Part of a small language model's weights: MLP 512 ReGLU, vocabulary 512.
MLP neurons of a small language model. Each row is named by its layer, matrix (gate and up: input weights; down: output weights) and neuron, and shows model dimensions 0-127. Each number is 500 + 25 x the weight over its row's rms, rounded and kept within 0 to 999. Numbers have three digits each. A neuron's up and down rows have the sign that makes its largest values positive.
After each neuron's rows, "fires after" lists the tokens most often just before its 100 highest values on Wikipedia text that the model never trained on. A number after a token or word is its count.

L14.gate61:533520540533468481497525501478483476459489514518456498505516501499462501517505493486498463515515495508513500508501517474506549508537457470468488506520463513507538476495462465474501475550436531492481457497511498525540538516478517540481493489494494501521516504521550510484538556497497538517476533518495483487493525488476478500469460473501515538487494472476498487467490457490462466493506
L14.up61:489480514500498491475512501534503442466445499445484462499471477502506535504506471474497493481535484468511476501524495471472490452549497499479521524526498504498485493491552483537481449514535482522509508485469513512496475457470470476489502504521488481540493520448526509523487506494520489513501505557485497487553507548500481529507482471515485474501510518518473502534508443522477517507493
L14.down61:514487470500516505521530509485492487440509513481470497502532453506484513476523491500488463504483501509486477531511479545491504553463448482466504437485473510480484488457476552478470516512466540518513495470510502500499494512502525519474498457519477534515512531567480512479530477479480464513488498558520510491504493545504502483473484497499502525492484503501508468492535468551517479533535
fires after: " an" 27, " the" 13, "y" 5, " of" 5, " is" 5

L4.gate402:492520506463497497496495523509506518464478519524448496503553470472495485528481529466489497504460446534515526493509500501469483482479548527484516517507494513529537495563519527484509490521488490571500504512480492501492487524478501475472500468474500479471531478480481460536513537503525481478519521512468513495500539551491490492493544462525497506503519484476501499513541485462509468512484
L4.up402:495515468484540460472485505507509502485502483487524512549527460513460491480513524517445501474496531529529491513537531526500498500521532488502494524478505492484543495514479470489496523515462489531538504526482508489548515503473516499496509537484501447488484519479525532468492517505522503485553486481520556476447515488501487513492504438491502508507483523471455515488540495495510484502493
L4.down402:485517483508503512504517533481480515532479445534493484466475476494452467495479495465551512514504505465448508478526503474525490450546475508461496528527529478534472493549542498493492509521538510491487518492484452488469484523511499540462482493462519461530561484506512518550490510520477475494499455515507509494503524568530477491460501522514503479468474511482491493555561464495504498509482
fires after: " o" 41, "at" 15, " O" 12, " F" 6, " Ch" 4

L6.gate292:505504503493512451529490498519544510493505464527485519479511522519481457497505506520538518483473472483472512499504482490522500502490507466498505442488494525507519499534541484477499532475524487473489485475482468495499504501498525505501534425507547522507530516488503543525519489505468507483482455486520484466468467556543489496492507517475483511459503473503478511503568483492462467503527
L6.up292:507522512474515463536481510511516485504483474526506507489500536510509479473501513494513506453476488472465475505490513514493493522517493505526487439517484536522534529526537507475500503493481516470468495475517494480487484519498537522527517462472527528510507548496524558533523506497485526506478459483517469476504466534529507490487521475512516491477505464509492511493554479497447466512527
L6.down292:492448446477503503549473516496530466504464524509461506478518517521515477458522441483500470529489491457481458469531458490526515492505488498491523512501532489571543500515530448498472532517483493482490510480469484498492483506490510479482502481494509486501490522500499512543488482494492520496549475521509511461489466527546476469479504490491472494494499484507539521520471504512488540510491
fires after: " C" 54, " c" 17, "n" 11, " P" 7, "C" 4, "oun" 4

L5.gate491:546475462508545470457499479556494539495492469535512550494477496506526503473508514470520546531487496471502480485502496520530456496481480496533500497472460478490493537506519508494464482458526501533449470544527488463520500511522516491504500482511497491563546510528508463489511522509486475510498503490517493469480479470490483547512529532491518537494520525461513496503533496499515554513476
L5.up491:505490512489506502488505515512517493528483472526524541526534491502493484528531467463485510537503507489510481461457477533520454513512504521534489485511500511481497546546484506511505493481498465487454478502482511455532546528495487481491490493508506498491539518538484462511489502496524484467472495516492492497465467484543424508499540517484508508482504527462479484474548500490536488500468
L5.down491:456487499516508469481479509518478536547486486469548525535461506501513495482475480503500488500437461543477465544493510472514519533525483501507478497496536493501465552491512463486470471472500528508531467512500475508534512510505508493502482506478533492567506502535535523525499492474506470510520523502480505485526471527513548495458495492529480534522507479488480486496467531512530546516457
fires after: " L" 83, " l" 10, " K" 4

L6.gate237:509479528525490507493476496522460479491483505506454497498497498491451473486559494509447512515493486459524517470505470544509468500515499534461492532496500536452513495558461476508465480493517509509533512493467540486477519494508510463517504528470493465502503467469478495507485551526526501539486486515504506496528511493494456552499528515506524499487534493450513521490497511496481503509497
L6.up237:541463495530503499458492525478534507553503462551482511519481516504479482530518442476464490504514511479514504471496487504497518547498507489439478490490523499546492489539511479511475512521488524519507466497518527486498515475551482490505518552457449448483527516493481516532499465497539498541473519496465568484490517487529488509495473494526513494520515511464523514523486508510491497500565
L6.down237:478488518481496485483497514521499494514528488484480534506463464478472471467497482516496494476492448502526577501464546503530477483491533538471495521487517483533500508531451492520492502510496514507497504532513469518509497496502516490567495455476491511513568500506489495494492503439545487481489485547516476508539492472494497522469496486529553509510498502460504521480492513498495468534549
fires after: " " 59, " (" 17, " \"" 16, "-" 4

L7.gate410:476492489523438535507473519467443488518498518499532448517526489461507513511535495506474504524488457505543489511495495480488506537482506465518494509510490519464505527503465482496509524470551513478493572483487485503467533493475494514497491499472553477478523501462516483461503457495519560520476516464509498438517499465503516488504541483531484512459538529509452464526542469521461447463518
L7.up410:506442556546531491503500501469509459473500511462542464504504466518519516458489495510453504467490504477502525502540520452522452520502498505482520510497553498469531496492489468437526517537517499448505519482514482549473503455551513479510520494457487504497538472519500483508477490484500527510457557492477540487520524489526476508544497479524522457481517504516509506518535512532478554501480
L7.down410:499527516530472510500528489474510434487457516482527505487527450474518487496545552490544464501483513486503457453490529549518504522506459462521529521526453509494500524483482556492510495513482509505479493530531488523445569490517505521481472503484482474526531533481487498489501467495520492559547447509508491496496487477550487494496522486482503503496535518498509464488507475518496542534501
fires after: " the" 29, " The" 12, "es" 9, " f" 5

L9.gate66:518508488543474507504458502479513493496480484465508544501474480442495499489488482525491461486512490482505487485512506487468512483469480495535499528531481474527514506492495495494432522500488545497458514517503530492499479532501505486510490494492524460487459530523558490509550494489464528493520465517454516442442492535496493481498532509534533466483506518518490478470512516512513490515491
L9.up66:482491546482524482491526503550546448517500545512480469492519514547471488497492498489464530454530489520500500511502430493465489518469457464489463507497500501535501543472466511520537519494512483593496511505490493517510460509513507478510494522481482451472486475502497453510469493514528535506509518462506500528495481501506461501484517554495485491499512522530510460466538520521542517502491
L9.down66:529441496489504496515540514454505474504493507551534522502545533493541514439507506483531489484482442473451490502505532499473476476513479484492479484478498495473529509496504515516500485445460504557537436472501484513527515515547519471503512515448516464529498499526492515496517464496481474488524533522475500514516506519490506518477528549510521524477509483465527555485478545457485493484494
fires after: " l" 26, " M" 26, " m" 19, "im" 7, "m" 6, " L" 5

L5.gate264:458514480499484531559487502471521555493537496496528440490555520482509540498518503511511438469475499482475531515443518553510488488478511484501509505502514478506511514504480449477539453476502492491491499565519467496467508536482501487494485481462486514510465512517504492515531513521504495503508497516486550488511475535528487490531497460511489505500475507554478495499486499522551523443513
L5.up264:490509473496425550508500442485464492506514492484510468478475477464495516492488520530504492515456494519476482490506504492467498480496435453528504515522524478533525514474495475526486472497471496485505469507537468509507494528507475500504502492459515474476481491475507430500542499520490538481502517513492482508513511510512537474497558488534530524547536543498519486526482494512467468520491
L5.down264:490512502452484548487510441485549515527530528496504542471514510519484468486500503508501537501540532503467464509459490541453481539486485512515526529517506461510504520487503482506489529492473480471564501499520478532556497487515514537503521481497527449498510513540481450509563469509542500483471540482469488488532512489520499503484471535524526508481534501467522495514502476521483477487475
fires after: " in" 63, " In" 14, "in" 7

L5.gate233:473538534468496485483462550519478485499479503518483479460531575523510499482481487469518527546491527501462524472500480467451455514463502505502489518483492492470501458496518475493513494485482550496484516483468515499484531456499532504522503478493473503521535486469507539451520499486507480504448459460504486551516512489507513540490496489505508488498487504479471490464484492495497498461498
L5.up233:490434512491535519424454496469497473525516438502518483481526492480519487438505494484510468469497499484511511490526487488483517516481518478484501556494527514518494489516497514481501519500432524522503461491431501519483512506477504534474516499514475465526488508519539507512517458465543503524467523513469504524500514484544512525475458517505516488519484488480503492490489527478508530538522
L5.down233:545498523488572470516529488497506493494451512472533489497482527463528485482521557509494504512501478449511560520541490487520474506472503455548491503514504544522466554520454522509506497501478497488484506487510539463527487526493485497512485515453517502467478486478476464507515480523500527483501502514514490486485540456532550468513470466485488516530494512501513499483534494516517468460505
fires after: " (" 44, "-" 10, " the" 8, "ub" 8, "ro" 6

L4.gate389:476535440523489485493518510508503505497522473506474493536494502534524488523545509510512539485481445495478469525502505541524539538507476496468483527534496516488496514501472481536528525556492460475490462510490523495513496524487481540470497494472509512488468489512473475491502493507532519515507518475517476504494497556482498532494487501506504525475476530527519520478522545457487522496533
L4.up389:495518487519520507504526521493514526476489475503477520543482542551534491536552505507522547520504446488484460502539513534524514521530472523460467532538481530494483529497473489506526500540496440484485463521490536496492494505510485522446512512510512509481485497504473488477484487486529524539511502460531493488487493535502485506473506492488475547478503557523494511482536524438478534477512
L4.down389:509516501503483501471471518493511534496516521471465547484519511515492504523471528523466526500495522532540445500454523482489511542504514498561492515417496497502471505460486500523517506519475536470519474502515477485508502499500493500496522508467494462508517472504481504518516470470496496547456508459503522500519523532526542501469514475494492482511529504497520539482487523508523513485504
fires after: "og" 41, "u" 14, "in" 9, "ul" 6, "v" 5

L5.gate505:454522487539467490474523494487485494498483479485508481453491476465477468512438552493497517484478473466550497479470488404495481513469524556457486530499505520479517467543502522559480515476505501504475501506487476545487510497507514486499522528520503492516542511550465519510520462511482497479483461536470469510513531495537508503510490528522482492513489494482528503501500523509512503494524
L5.up505:511533527538476492500520464505524504442521545511536504470530473493513462542456518495465555494511476482522522496446529458515482539490517538490516495503462511510504512502462498505495474471436507491476513507455475521471521471509497480483552437482519496529507499501498516501488539491477552469471519487492452494507536531503493461523474488532474455488487491470508491523492497532520499501521
L5.down505:506520447506488522457512496513526529475437492523563500478527457547500492486482494511510533543497537477539501502523515519489438509496510506478506462510496470512493528510509475540527538477513505525514511499498507572510514506498489503463512504522459482536489483492473510501499493508531502524563509503517496448557517511493534478447476453523482487496489463527513483544492527541504495539471
fires after: "\n" 72, "==" 8, " (" 8, " \"" 7

L13.gate228:486474559465467524483513504512503492525551532495451471471485513532505512489481516490514454509548506485505512495481519482504519508512504450520532481491483504477534483509522508475534470586547479521506510535502496538494495504498469475480448520534472487472484482491547482501510497508467529451519498536506461511488463544517507534456492500480478500467509488536510468532521491475471481469541
L13.up228:519455487473495557505486500509482524487481473512476516500518522561498511509542497501470520507519480449533515523458499515535496493486527471466497465507489513519490522537549494500482527496497490535502495513520522488475559489476467485484464466539482444460499457512523526463500474489505475528563557482498482521500476528466521500489505539535490470493499516535496504520498519501464483466529
L13.down228:499518512497508454478518510522476500487475545469503508474527517489483506508497468480515480477477474509501453473516434507469528490544474492497514523520475469489514488503462501456503540463435513480507506480466494515514481468468524530511495478542474512478508482499473471503481507505543507517451450536548486490552528499488527508467499466515482500507482465491507459495499496443518514488517
fires after: "y" 31, "." 12, "oc" 9, " c" 8, "oun" 7, " C" 6

L11.gate46:478494479481451461490428503510472491529487477493512515477514538480481489482459520476507510528494514498486473504489496548488463490489491531446539510458531480504456484546484466560464475515466531536483514491502528466529500481514471485518468512493518520465506523481467488499473486502470491550533537496484491490485513477518482497506498506485489474486502525449497493482509507509515490490525
L11.up46:495530514499479472476456536477537524506508472513498495493472528481515500438475514471512466475518545473533509551479519466443426494497533519490516458449485479500544502531501492537476491539459516522489472493491497453523479522522515484519498490457506499516539474475472498476454466478492463544487471497485555510493487514527486496513493490518498491521509492442538518473470524555534491472541
L11.down46:509498519463507470501494483494466486575481501498512469514482447529479466506485522529480528531506492533470517514534557568496500524464487510497518466514499501478475489508489519500517476514484491488492463543526512530505505521454517513524509504504532553499485535525487509532478498458548510486523527522502486518456479493506462493423439484495510488528496493474494499521510487563488501470506
fires after: " " 56, "id" 9, "-" 6, "d" 4

L4.gate469:485510502462562527488448505453484487521525517539501490506511471464504455520492506492466499493485493490504458491469497493485553546501489519452487496512537521526495506521516485489498491481495499489505510464475485484457542490481478494513485545505433520461537480483469505562507509504484521481464485509544504521507492515503462518488510504521503528505495502495498548523529520495512551527509
L4.up469:475497474469514548473441518461489487548484509523495462497509478456521459508477481465469513510505504455517471496503522502509540502519453503452477482520516503478502483526492472488502511474502531506514503473490490529486546500497488506477508554492444503489537507483447488527530536494524510503476484501527504531514471513507482489482516542507484512486521495481510518497487503535490557509508
L4.down469:566498431455472512472492473472543503486499522520521531504506482517491530470507478498466485531514461511508519488496521539514492562497513522480445487468484481507474480497464559549470468517463482509516520448542478477495506500496486502513513506550470512558479500490503564537467500495494522491513478477517488545517482491507480519491468490496484521537466471514476471498481490527494522529495
fires after: "I" 58, "-" 16, "." 9, " (" 6, "s." 4

L18.gate135:471496511532520474487508505500455514493517496515484470455454455475523482509496480459486490477457489525499520476491462471507499493489494537530523487506463493511495506491515488424503542484472474492481509535497541471474508440485481519517474473506517493506537491488521516523484483492506500527505523472510510481491501569454565525510545512513483514557489456484535456439511529519495531431517
L18.up135:490480539521547520484496491463503514475506461502498467491485500466473460515469513504517457476471500467474475489518526533532492481512486536515472472499504530525481486509594502462466531515496485481504459501513502497527476464508435513485511502476513451514518462491495493550461459510496486485450545497486473470463514547501499467503491509514500462440455498532518515476468519538508511497450
L18.down135:444531523527514490489461495502461509458506509478554509505515496481513504513514532475534488511458490526485518488481532527539473488504512494510510483521476501507515499513527496447468552508506499489470453544484487492481508483510522486472515515460454503541521497449502484494458482454503436494500486502476494471491499505516511495502492454484487511519494476514519537488485464537500512464476
fires after: "–" 15, "," 14, " a" 9, "\n" 8, " an" 7, " (" 6

L3.gate287:458491550522480490513497485460520506483517460497486482459530530498508540526516448466517527521529488465483487487502531490495467512498473514494460492516513504485489473508486514463532543470559504486509498513494479506504544484499477516521475505488520492525484467523492492511502517504497482469546480470509548451447477505504499478508474532465481488522499492458472481490520519460541514560531
L3.up287:480458520532512492481468488471518486507506493513525460477532512491481508518511450482475507501512491461475509498486535516551485560509481515459488490508560487464490478506465488452553523482534500476521527504492493508509530476490443510483479537501491484487458442498482491479490477508481493544518479472504531433475540500516511491494498542482514481526536510488472479514496519504528556561492
L3.down287:517474506564534495521506535481485466464496490448494495480500532476494519479501466471509526518508464496491522497517522488490481501540518506499456505466527487562516479528531477441535543538505506503523494519500503502471548509537514496509474523501513526527505520530534488488457525444456508512536532477502486468489512562452470492512502540473486492519460502492463460534472504508497506513502
fires after: "u" 17, " " 13, "c" 9, "ic" 6, "th" 6, " C" 6

L8.gate388:500472461510535496491494508486502472501503433497504476537508480490528489504524461503495490471492510485503461555487507484480497483494482441548539525485500463482476560502506521502484525488487504481453517491503481535496494516513480467482472442491479484502506498481510471508532467490518483500509488469480520504484508518502483492484521493520513465493490509509522504465551481530493473478527
L8.up388:513474521504518566480446499557465483487512489500507502524493485532523475539504518544448497490529484513514465506468473494498490479503474467513502463487476479499507557532489513487507521472531479470493482477470518504489541509474508497475530524512502465534493511477530480525496489535522499507501519528458505502510477556473469476495565507548511501494540523462513534482524511491505530514478
L8.down388:447461464497523455484483549519482489488497453427537484501526531468510491499526512513518474531508508508516470502484501500514523508548500470527528468486491501522481577446511499524492480490467500474480463546531473492511520489522498517462462495463500480496539481503521484508498516471484485491525468488541491505453525505497471482515467509527504508503490483495489468506519500507493482469484
fires after: " L" 38, " l" 32, "n" 8, "ers" 4, "k" 4, "on" 4

L10.gate147:529501498474529440507460515517474470500500516536515486487504504499497473494498527481514497513531499508449510546493513468478503515484507489450511521497481479515517499508544479495467536497504525504489554476458495475520492478522491495452469502512482462494526478433503467488470496481478499525492521474499558455469520550541520480468530493513479508479507513473476564545491506496503475491513
L10.up147:518525542456471514480470475541515516531474492552547505463548476528498508495522528442494539493484495477478515489497559459491531506518538459492450489505523474499519494494462506544465503528497524487498546457483505443505483461477481502498466503515503480493487493471490513464482498512509511491480510489487555510515497503481482506485497501488512533507500477508459527509559496507451491480491
L10.down147:511482510520524488500517496507515489538495559523498478514541509461486483456463494502519517430482515467529483480514497532499531521494549505504485527429497461501490505500523539472519503517480482511528519505460524499506506460542477528524502510499479452498485511540477487474510483531479501462484509458483531495486465462525492437542532454500487467484463485499509520520483507517480508463438
fires after: "/" 25, "9" 10, "8" 8, "0" 8, "4" 7

L5.gate250:491459542501504517443475493516496484503514473524484469492473507456516445491511496499479511488537495484469449477501449524486492545517511511472476507471487495507513473517536516518499505471465528499500522497514518477473526494486474492525488496496430500477548455485450494556540517474494524498541495504506529517442506490519496514505509502525554466492493518478515485483498537505487524547450
L5.up250:479467525495490556474522485522507515497498512523492464455494490473504467493534466477494519487564495469522482535544443515478517534500472512497480500455456483495507494541501535520505493491482505515491549503508514494463490496529474463534485535519441520477510478481462522542541524462475538508521478513502513523487524441503508481507513488533527489505465496468501511487478538513481525515475
L5.down250:503508508541513502487511510511522502507482417455522479503470492481486490481525511523507448511490471445514482475576494481509524459513481538479503520543490485541477506483458498479495503526512550500511499512467438514533497493443504504523469520460520527502460476501536489484497501530524467498485514528455529491529503483490543509443501464514494486511503471484494502493532516512529526494506
fires after: "ro" 18, "-" 16, " S" 15, "s" 12, "oc" 11, " (" 8

L8.gate467:493506490546449432513485489463504488490514467555477483520522516505520508518502512482475489519469486468488499517473511438472525553516467480515505504476496522467513509473479518492494513524523500473477467483450452468476500458516547476495478464510497552480510454502503520490513503529508472449500505496450490502531521453549520535500445489475484509499478490500489501500502508522464496471459
L8.up467:508434483500499497475500514505529510500495506498531499471494503524531501519531508487482506496502495490507494577534526508475540531518480487551518510529510507504510503477505498453498503549535536486472506506465494534518438482539474529494515497468498476552518513508492474511475508549522533465491544512493534522496500492463483509515497494489461521479512503515501448490485463479491573498473
L8.down467:495502544513491511477519493495510494480488488524484519511504491524505585517536512505524488507491488524482545517525522511510478507521530550492499515478500479507495482512482511512537498518519466513499476504486515512485473440467547444509466470496476526489522530457470481476506512481500504515515517494446531464474506514528548503512491487524472440518452478431501473473522512507502507505531
fires after: " the" 66, " The" 13, " se" 8, "en" 5

L8.gate206:540481482491560494498483543477521466494476510482484520519493465497461524521510512457514480553562554508475479527492467494481526538474513474502494506496523473492505497507496559513508512461496553490506517532493459535513524498491518455523526464478521484539503472500478477514489483447500503499475513473508494486498493482508478535515502520545548442534470518479518512499479491506510475512539
L8.up206:521490502502527531462463500511461485489507458455445552537477504502472474527472521481549494511485457508532503473514507482492498474497491503490520472464498524506520507520530502548506507498495514488520485504521473536471488497488502464522530473518523536476482455513534489544496476464499518454500552522493519478508464513501494474491518474482505471520481489502510510451527495488490475501503
L8.down206:518518475526487460491506569490483542475484461524515522500526491523476467537516506521541473500470499539522532512517529544532471496491532500516495493479508471523482501515512488561516468459539502463493492543530486525533514514484506525579508522457500519489525473521501544497491502497560480516489543506505509489520496522506478494498488487518551518464485507470530502507515483487485502516540
fires after: " l" 26, " L" 21, " d" 20, " ch" 6, " to" 4

L3.gate19:486472518502482478512536506535508507469498503492458474506511496519486544506529484488495518501514493463504503502542515472516491517464516497528507406448474465460493511506506530475520480475545476508483509504506520462506506485513493496532501516465508510495499516507509542506486493504477507488539528463464469491484524469494528485497504505483481465448469477494513448516473463513488514501498
L3.up19:478463534534488482484518503516507535481493495509522482473517491487511517509557515475479522531550485457516506488542511505540485538492490479490529459486482449487555536484516525460485503471509486467446512489528509459469475509484504516510463508479515540491487553478510515470513524481499513490530531503470506479504482487496527527464523478525514499462478496491485485535450482488479509473531
L3.down19:503471534469492498507464560541522491466492471510530490489491504469500528490517490524476510488498475522519494514499487523533537504472480503520515462483468528557513538483544507532538486478484532551499483526494468484481459522492523503531486499514496475501505549550472516544524490463542486499565527464505452532509501542471496434488528516479446479486506458503476508481496491521527529511503
fires after: " C" 44, "c" 33, "C" 17

L10.gate159:490522494519515513466510463550502503528512514527467518458500468504526501504544505479518556510482467558504509508514539494509503523471523532523513493525466470492506495471475480507523503509505542543485538493496482519521531501487444506477501521524475467493519481462509523487471528460466514486528493486474474467488466509538493528498525457535524473454502460525475540534519505512493503494439
L10.up159:514508534493528476505485479494517494528502485540533478474535494499503483520488491475494503523496474510475545508514510509512473492504525504520471497475475510472451537501524493496503514495502508502460555510499506488512479543504496473513547448515569485507471525486469445550526512543460466465492493515489463523509505529514510490492499483495492543504453481489503534531514516534447544491460
L10.down159:483542550505474546453510507510488477471532513498560480521527482495492502520484472502577470491503501500519518491540493517545523519552494496535472474430495533512513516520493508523502470515534526490485521478517509556470496490569459508508488536537497457517513514507519499508524484498478493535499509499508494449518513520473491494494482526520487518493466463463510508524501485502440494515492
fires after: " w" 10, "7" 9, "8" 9, "9" 8, ")" 8, "4" 7

L6.gate299:491517534524460508478526474476490467499506516466508462520487468522499473486472507494489537547484433453515461496472532442497540528463542497534531515501496486476461498499467503466532518454492509494495516458488441535510487463477507531529514475492518492534493536483509532514500504489487500523499555513449487518489545483535520488495459474504497480516513482508515516519550480491468506468476
L6.up299:497512535538452493515527499462502462496501487466555484439502471457517480489451502498495521522492464477559470490487488459498490502507542508526530506514518481460451496518495534461490494501454487498484491460480449547550529485496528496511497486501503507522553534495529542530478486513492481483480517515464485466515540518568527494521469487520514497498503473480495520507517448503465517439503
L6.down299:501520456520453502482481506479529499481452511517491498487530472529527480515487472543494498577485490483537465512517503486526468500546536480516499493533482507488506542548477471516481468478482497510527520532496496566492509483534504517491458499528444519551517506476474500451511476474488487520528512508504501509499499519509505458463509477552488457512492496510529491526502492537531537520441
fires after: "\n" 64, " the" 10, " \"" 9, "==" 5, "-" 4

L9.gate294:489480520535482494536523504500532505479526459494500424489520550528493526527503467527505525485493500507468482464533499505507518531451487466463489462498500523504545430559501471484516469515530488483512495509503520502485498454513548474527483492506507488482479528467507521478470510501449511486511514506503509473465493506523481486473505504480455444470513497516470510513484477460523500505503
L9.up294:486482533496478490495501492513520509506558445462493445473498499502499546475526458496498557467441511469485530477468514466515531541463518515480505485496495505487481496521532526525499470549515509459484520473505513487487528497502523515504484523522476474486526505510506537520479531496505446510534499518489466462508465491543505536505497488544486459499500486557487461492496526475456517471512
L9.down294:514480493494529550479503491508509495492479515473499553494527491483499488527505493514511512499433519520458524475547477529561470498511488503490504475479500510515506534489494500496494571479496507486514467521484490529476550499468457451504470493517487510466557509497461477506505496463526501509475521516515507468511517523501482526501514571457468486530516507518502501573474519536470496483527
fires after: " c" 32, " C" 25, "c" 21, "w" 6, " W" 5, " w" 5

L14.gate164:467481538513473493524474492489461497489480485495518463543505498482471503501465508494472507477490535500488465487494521498470522515544444466511456482474467487526510501506484448491488493514480538501523494484515495504500515448468531522484515479543463495520508510496517492524534550487441458565473486441485483443492538505488504498509490544476514505497497460517492485524528496554509483480499
L14.up164:513501516495522462500527507503509512485505480475500476511520490466497568508492468506516497487477520507515499508482517483512495481553504492503463479544539507489504485514508498496469464488473532487504530481494479518495494499492492508486486481465448438500465466474486509545462497547458553493490471485497499505487474507497526461474517488523498503454450494520509447514477527520504492526479
L14.down164:538512478532495458537493515505490467432558498474509459466447462545473466519502504482485550466496500489539500483487509491481519505517490499543483505462466511486500512511519511483567502526483521510540515466466486549477528497460508546516517530512489495540526469560484494476505523530485495508457516512512461449500518479458471493475496504471508450488471506503484485539508463478530486511509
fires after: " the" 31, "e" 29, " an" 9

L5.gate339:513523508508476475514466447498495557513489500513519495531469516443513492466517513472521499455455529461496482481474536502468511500528492478524488502541482467500498524479497486493516514498514510485457455506522480554526523523498507473495512489493513476494486505509531535560521482516517489471498491522474541444517512503478516474532540481489477512547466503523506513478515493513498473463542
L5.up339:517526493507456531504449475455510527503539512495494487513483480454521513469501476513472483460468502466505486528446498506479475481496456490520467514516485499505506566480522459464510482511474494463489473526503529507496488519529500515503494514509446511470512475531500518519500512555498520479538553535492524463541467555499530474520530476523490492500477517533489508494530495500491448478508
L5.down339:498496507472487500510526504488501512458493514497517488471492463472447520513483506484533499499529545467525518507498494520523483494539476495524494500523499451506526544483507468476521542472500513543511456510501515507502488476515504513512494470447533513491509525472494490558512507525497479501517530481440490479484537518498511505537499563487507480531511480487512490479503534477519500448448
fires after: " in" 74, " In" 9

L18.gate104:482476511505472481538483498490524482515516496492447545513497507525498477502559486461507534497497501491498443505550482465516485553490471482510530521525532483487500464554475481514501553486476525517478537517485501523491495511515481540450491434514495478487472520496478516570521513557552507504507490486469524487490500495524469512497509475489514513487512498520492530493486468527494512495535
L18.up104:492486488477474525496477522500512545505480499493503484516498491528474514522556454473451484490550497542497530511531563517508495545504499525497518508521497487498529517546491438495504486562505533493539530484480525499529524488492490512433480500555505511469503500493523522473511475517497532530509470494533526483492496493500464511524495474516482497468501519513518491477489506460489477504505
L18.down104:463500489477461512445501497477511498506480511439484499465510483504520533513501490507523507505524469495491494493466500494540502519517440523485459520497505478494487522508471407482515512505491539540519472465460500528487528532562498530527504491499475481484496506477455490516466561494492465475480473499518500478504532527497497469449514491488491486506526564520514492485472490472529509537502
fires after: "ch" 17, "at" 17, " Ch" 7, "h" 6, "u" 6, "ul" 4

L3.gate435:521512527499513479474500504502509485500508515512519504459490478506458481442499484505485493507464580499485490485471459464490473518460481497513470518443519475463481514496482517478456501469492522510480465474487500516484532486539486493521534509534455510496456515461492487534488506538480491545509525521477516502492523492480526493478499510494518468509502514519501504497460490488482445511510
L3.up435:531517506466505490468512501484468488506500475511505512495476469502463499448495476465458476524491559511460477490475501469516481508479494509480516492459527529502527523520478498490478497493523537507521496481488478526476532476559499485512522544526468510538506502464450533557491485555465497547479489529460539514507519521537516520483527496505504464493533499500487497519479491474486478539527
L3.down435:481488499521492517526499501503490522516507508535513518515531479496518507518554527514536529503546495474502534489522476529485518511528539521485513475511488459521495492504511546490507488459492484478527467507489480503466459498467516472551538485514520476454494489506532530562496493502512488507526524515504479499503541473527485500494548428431455515504587480495452482499488509502479514513500
fires after: " (" 46, " \"" 25, " W" 10, "[" 6, "/" 4

L10.gate5:488526507469491534467477509498483503514511552477487510472517442522495470490493500531473514497477506497523511467545529491523486470451493525499466522507501474536488502472459534498517511524527514520537522517469517505496485496497494493520529491526496549523480468487533480494516497499424478471508456498509501510513475521500518516561540469542509482471483481471497448550514506488492520486497
L10.up5:507498470500514502501487550493486512488532507463495465484541483484515486494498497504482488520465468502459494486491507492529460476462477489475456462480504463504444534506488503527529527497503489508477513502523470552533554520489463496510495490517469523498451488513501481510468519526469489478424457489511507537478511533475500483489529437506547451499486524495531501474476465494461498502514
L10.down5:489526489494496559507504544468504462500508480517525527485542522459523532489476434500465502500520485533449497520502506510518517516488477511484498527497456539485527488540568508498504493515482501530506471480504510491479486475517551518511494484512465519484510493473518504478492502482463526480506500541453549517506522526474510471458457520540475507523491516474470480503481545497489488506496
fires after: "7" 14, "us" 12, "8" 10, "2" 8, "1" 7

L14.gate228:512555531499483487500504542507479472523498555521504461545481553482480518518481542531490532455499493524508475489469502472487478492499519521500474506473496504472521514488515478473529499502511509494536490479475562523481552497461522486468486500519494521460519526513509461495502492528524466465499490474480505504527480450532526467504466521519513531538525487524470491545503504478481468523495
L14.up228:495493467488500481521546554466503529479416530500460464473507492466473494516478506494493507509482534468499510554495495499510493514478498495494484522488510506503539520500515462505528493501454532482516489482512479488511491454520480465494511525438498477500500483535492485516497491559460462476482475498429446496498541521525527481512532498506494502503511501489487448499498518512496468570514
L14.down228:485526468504486480515534500532512489509573467492523515468483529520504513462523489496527476479496532491445495505465474473482476492553500491509508512527507516517450500530499516501509523531508482458546493517512478478466500513528485502497513544481488518514516484477547480480491481481478528500477510541537512454516499452538484503515499491458473502502504518488500513491500505502507471513470
fires after: "e" 20, " S" 8, "ol" 7, "ig" 7, "ra" 6, "ess" 6

L5.gate74:479502516544454458521475474490514517516531537498544451520522532469522518504525492525517485485500527475493515485465522492479490500508505520559505522537487478502505495457502456482533507496486500476469471545483491500535513508509483514535526479471484481458494501510478488504533501523503519454466551518517502494512487467483520495519505450508523502497476524494492556508521485531506510458484
L5.up74:452481488528482429506516493501515482507528506492530485516485518458529509524538512523498481487494524512466492485473515469503487496499520493575442527538481485508500477466488480481531496472516532483489467535479532494537497492493478490522510510517467486472512474499494532488518483500489532450494523523532505495525504485446497483507521446501485478507500533504500549525517467491519491475478
L5.down74:518504465493470489490489510494505486514527511459534479527531473489511457525492493520484517508515550494502468476510464492495498443520488501515501457544517513494545506495524512475488498474523515470491458461498526482528501478494505478493528458469513499494505480498489514523507478533517465461449539466450516508518506530493584522488484522510517483508492474467488504481492521481541505530491
fires after: " in" 35, " St" 17, " In" 14, " con" 13, "st" 11, "on" 4